From a checkpoint of a small transformer trained on Wikipedia: 14 heads of 32 (2 for keys and values).
MLP neurons of a small language model. Each row is named by its layer, matrix (down: output weights) and neuron, and shows model dimensions 362-425. Each number is 128 + 32 x the weight over its row's rms, rounded and kept within 0 to 255. A neuron's up and down rows have the sign that makes its largest values positive.
A block is one neuron, or neurons of one layer that tend to fire together. After each block is what it responds to, as a language model described it from the Wikipedia text at the highest values.

L2.down205 [103 167 121  43 144 120  14 138 121 175 126 177 180 153 124 126 141 118  66 113 154 116  85 175 108 134 146 191 205 122  44 114 192 159 101  46 112  85 136 106 144 111  89 117 149 170 100 203 153 125 146 155 172 137 126 129 150 131 112  85 141 107 122 155]
L2.down463 [121 122 132 105 136 126 180 154  52 104  88  91 129  87 111 103 174  51 122 142 199 145  58 135  85  73 133 131 112 165 105 110 138 113 140  93 134 176  81 176 177  61 106 118 137  96 161 154 168 146 162 131 158 113  79 142 214  62 108  78 145 138  88 167]
L2.down717 [204 119  93 114 141 173 106 152  88 101 142 107 142  73 110 117 150 144 158 172 139 161 126 126  86 154  86 149 131 135 103 110 121 134 140 164 120 120  95  92 131 175  90 162 163 124  91 163 121  54 147 121 157 182 176 140 107 167 115  61 118 104 134 168]
L2.down814 [128 138 123 105 132 120 138 118 171 142 150 112 115 101  88 133 118 108 168  58 106 142 154 104  98  88 111 143 164  91 143 116  85  94 109  95 146 152 177 189 121 121 111 120 157 125 183  48 118 121 122 147 140 119 112  93 120 118 148 126 149 110 106  94]
L2.down823 [146 116  94  51 128 125 114 149 162  95 115 126 135 106 125 195 144 162 173 130 113 122 118 145  99 146  82 169 120 122 150  99 103 120  87 108 127 123 107 128 189  89  83 163 176 185 153 117 118 151 129 133 126 135 137 178 121 135 162  86  76 130 165 135]
L2.down1046 [123 172 118 133 188  50 117 113  27 138 107 159  99 116 195 145 147 169 159 130 134 106 149  88 100 136 154  42 131 155 117 110 158 124 108 147 144  98 134 141  86  85  95 160 107  85 151 185 108 107 156  88 136 166 123 113 142 121  96  69  94 114 137 134]
L2.down1153 [142 142 121  83 147 120 126  74  91 128 119 146 118 122 132  97  85 102 117  40 170 111 130 104 148 152 111 124  95 147 163 126 129 151 133 164 150 137  71 126  95 159 120 140 160 169  70 154 151 116  92 119 168 177 129  80 129 145 103 117 160  95  96 161]
L2.down1171 [100 120 179 127 120 140 192  54 194 105 155 153 100  64 136 115 151 104  81 108 130 144 121 146  97 131 102 135 127 146 128 161 125  75 127 100 153  82 130 102 128 123 148  93  68 149 105 155  98 164 103 125  71 136  99  96  87 138  88 120 125 132 151 132]
Description: Closing equals signs ending wiki-style titles and section headings, as in "= Gene Shue =" or "==Later career==", often after infobox lines.

L4.down94 [150 130 133 190 123  97 100 145 111 150  92 120 148 110 169 134 194 105 117 148 142  32  97 136 156 157 124 156 142 108 158 154 103  72 133 163 186 142 126 145 134  89  71  98 111 132 128 126 129 107 186  87 107 141 114 115  52 155 122  73 133 171 178 103]
L4.down142 [ 56 111 103 175 159 166 127 164 160 103  95 145  97  87 164  66 137 168 200 144 121 142 101 114 144 132 140 116 105 173 145 143 173 133  86 133 157 146 148 127 155 106  93 134 123 127 122 139 143 154  67 112 128 151  91 143 165 128 116 189 173 103 176 132]
L4.down299 [ 81  90 124 111 114 147 154 148 143 139 141 106 144 185  67 105 130 175 103 154 175 122 135 134 161 114 151 112 111 128  79 144 161  63 171 116 133  57 168  90 142 133 154 102 126 164 143  83 120 174  96 105 137  43 187 137 101 119 143 111 106 132 134  90]
L4.down477 [135 144 180 138 142 100  92 134 152 156 125 149  83 186 112 134 106 169 139 154  94 131  91 177  85  77 188  84 167 148 120 116 149 170 141  78  86 132  99 133 117  79 208 139 104 122 114  75 111 111 112 133 150 157 100 132 122 118 123 161 149 111 130 119]
L4.down717 [ 59 142  76 154 104 152 161 142 151 136  87 131 152 107  88  61 149 156 128  55 116 120 148 147 137  85  69 103 160  79 128 123 154  69 154 119 168 164 124 137 142  84 149 152 104 132 150 106 126 115 108 122 136 161 170 124 102 131 168 124 119 114 124 114]
L4.down732 [103 103  74 136 160 158 101 115 158 172 124 109  83 123 104 118 110 139 110 126 109 155 155  39 171 123 166 114 130 190 170  87  72 139 167 170 130 101 119  89  64 118 130 115  99 166  69 119 177 112 175 114 124  79  84 130 137 175 140 148 105 133 119 169]
L4.down764 [163 134 160 149 156 138  99 100 151 100 101 164 142 181 118  97 151 167 101 149 127 106 189 136 122 128 137 153 127 131 103 173 111 164  55 163 103 127  54 101  97 158 145 132 164  94 135 165 128 143 129 144 186 142 179 100 146 107 127 125  97 128  52 118]
L4.down1148 [ 78 114  98  91 158 180 171 124 114 111 190 180 150  93  65 167 161 161 136 154  94  96 166 100 163 117 134 123 125 141 143 141 112 159 107 155 154 143  99  70  59 159 132  45 148 142 112 122  90  74 124  97  73 168 102 145 176 181  84 183 116 149 110 120]
Description: Pipe separators and delimiters in sports stats tables, especially the pipe after a row's rank number (| 4 | Tatabánya); also stat words like matches, tournaments, and closing quotes.

L5.down469 [152  90 148 145 158 126 108  98 161 150 196 135 162 109 108  82  91 126 129 144  65 112 107 155 142 127 114 148  94 115  77 146 103 121  82  96 135 152 145 101 119  82 121 157  84 129 102 155 183 124 168 134 161 123 110 156 111 134 135 129 135 108 124 145]
Description: Pipe separators at the start of table rows and word pieces right after a capital letter, such as McM-ur-ray, M-r. Plod, C-ur-rent.

L4.down50 [119 115 124 199 139  74 107 115 152 124 129  61 118  99 127 125  93 133  74 136 130 160 188  79 147 152 143 156 189 109  84 105 139 136 173 180 156 145 171 138 104  90 174 139 139  95 161 178 133 144  91  99 134 131 117  97 140 107 143 170 100  93 141 184]
L4.down250 [109  44 144 147 169 124 133 117 102  91 127 137 111 135 107 137 149 104 122 137 165 166 111 143 175 119  72  68 132 120  99 143  92 124 120 147 164 181 111 128 113  91 142  88  98 143 175 117  98 100 168 118 106 175 138 101 160 101 145 154 131 132  80  81]
L4.down269 [144  93  76  73  99 157 196 145 129 128 147 100 117 102 152 111 150 179 162 134 134 126 101 101 108  83 160 135 143 114  92 121 130 166 139  77 128  83 129 106 149 154 147 121 136 109 165 113 119 107 159 115 174 133  91 215 145 143  57 175 103  90 105 107]
L4.down846 [107 155  75 103 114 143 143  79 148 134 122 153  91 121 162 104 160 111 105 110 122 115 149 144 139 106  68 117  73 143 105 139 205 114 128 151 101 168 112 114 153  98 150 142 106 114 103  75  60 148 165 141  82 120 124 125 141 122 164 117 156 115  86 141]
L4.down936 [ 63 115 132 133 115  75 136  64 139 154 116 122  86 101 118 104 120 142  98 151 100 148  91 121 110 160 108 165 119 158 153 114 108 102  97 121  86 150 164 135 135 123 189 105 164 118 110 138 152 112 171 113 148 118  91 108  99 144  99 123 132  91 115  28]
L4.down958 [106  84 101 108 125 148  87  89 159 180 162  94 102 132  99 111 105  62 113 117 124 113 123 114 165  99 111 162 104 102 131 128  55 159 131 161 152 104  95 107 144  84 196 152 107 129 151 120 113  81 163 132 115 150 210 155 114  82  93 138 141 114 172 100]
L4.down1082 [116 101 145 103 101 105 124 113 100 153 137 127  89 190 176 163  63 157 124  74  50 132 136 128  98 106 134  44 132 177  97  95 105 115  55 113 101 152 107 152 125  64 189 122 127 134 154 119  72 121 126 182 105 176 132 106  78 140 105 148 102 129 104 173]
L4.down1180 [ 80 162 136 122  89 132 138 155 178 145  77  96 177 103 100 145  90 158  92 115 104 138 177 145 127 164 192 111 183 149  77 121 138 129  95  96 117  74 158 156  97 163  94 151 127 124 160  87 169 128 127 187 106 136 120  62 119 190  98 181 146 124 133 143]
Description: The verb right after a subject's name in an article's first sentence, mostly "is/was" after "(born …)", as in "(born 1957) is an American…"; weaker on "has", "became", table pipes and name endings.

L2.down110 [114 127  78 147 139 150 109 149 126  89  64 134 138 124 157  82 121 121  98 118 129 106  85 108 103  44  81 106 184 124 168 102  90  88 139 146 153 136 150 153 128 115 127  54 152 172 105 129  69 143 117 116 134 107  71 100 111 158  89  44 139 134 171  98]
L2.down450 [107 126  66 107 155  89  75 139 184 156 141 130 153 131 190 138 124 100 132 131 168 120 139 149 106 112 149 172 128 102  81  99  88 143  55  82 175 111 116 129 143 166 101 126  99 125 129 126 140 157 179 136 115 134  83 124 100 115 156 111 110  93 126 112]
L2.down452 [ 92 193 123 143  67 161 159 105 136 142 152 136 106 112  95 116 152 135 140  85 154 105 124 143 140  85 184 114  85 108 119 172 119  76 181 122 141 104 135 117  99 130 102 128 119 104 165 146 122 135 157 164 104 153 145 118 152 131 143 118 129 171 116 104]
L2.down501 [108  64 164 109 121 157  34  96 127 122 129 123 112 146 162 166 150 117  88 173 141 118  98 114 164 122 153 126 165  62 150  85 127 139 167 102 138 151 126 107  81 131 159  78 139  52  93  86 172 167  93 114 131 111  97 107 106 124  86 101 112 106 107 100]
L2.down609 [133 150  78 159 157 127 119 134 106 109 143 128 120 127 122 131 131 180 157 144  91 144 141 104 181  77 143 113  79  73 164 157 104 155 104  99 149 188 128 119 156 149 165 113  80 112 106 209 138 148 138 100 173 113 169 108 115 112 131  57 114  84 103  96]
L2.down978 [122 108  60 118  89 153 167 152 115 119 102  85 123  78 143 121 148 103 144  75 135  93 131 100  83 106  69  95 125 149 177 180 101 137 113 146 114 121 169  86 104 121 149 165 150 155 135 163 120 145 140 119 166  99  68 119  59 129 128 100 112 175  94 120]
L2.down1088 [121  83 150 141 170 183 123 117  87  78  99 129 131 111 196 170 114 111  54 106 137 131 151  77 112 130  75  84 235 113 151 106 112 118 125 174 112 117 164  61 188 156 144 110 184 125 123 138 148 159  69 157 120 151 164 107 159 153 191 127 151 141 141 136]
L2.down1099 [151  89 115  80 132 123 171 153 161 122 150 161 130 169 100  48 223 165 104 130  95 119  71 103 140 133  89 125 204  91 114 113 162 139 106 166 149 104  75 114 121 132 131  75 150 103  93 119 136 129 112 126 128 170 129 158 200 113 166 158 150 101 141  91]
Description: Pipe separators and header or division words in sports league and career-stats tables and season summaries, such as |, Premier, First, promotion, Votes.

L5.down358 [130  99 129 164 117 115 120 125 157  53 121  93  99 122 107 120 154 138 167 105 181  99 145 122 122 127 122 161 136 140 138  92 120 138  94 202 121 128 139  91 133 124 118 112 140 146 124 135 148 137  73  54 169 104  58 121 149 171  93 110 116 129 117  55]
Description: Tokens right after a new paragraph begins, mostly the " is"/" was" after an article's title subject (e.g. "Mirattal is", "The EMD GP10 is"), also paragraph-initial "The" and table separator dashes.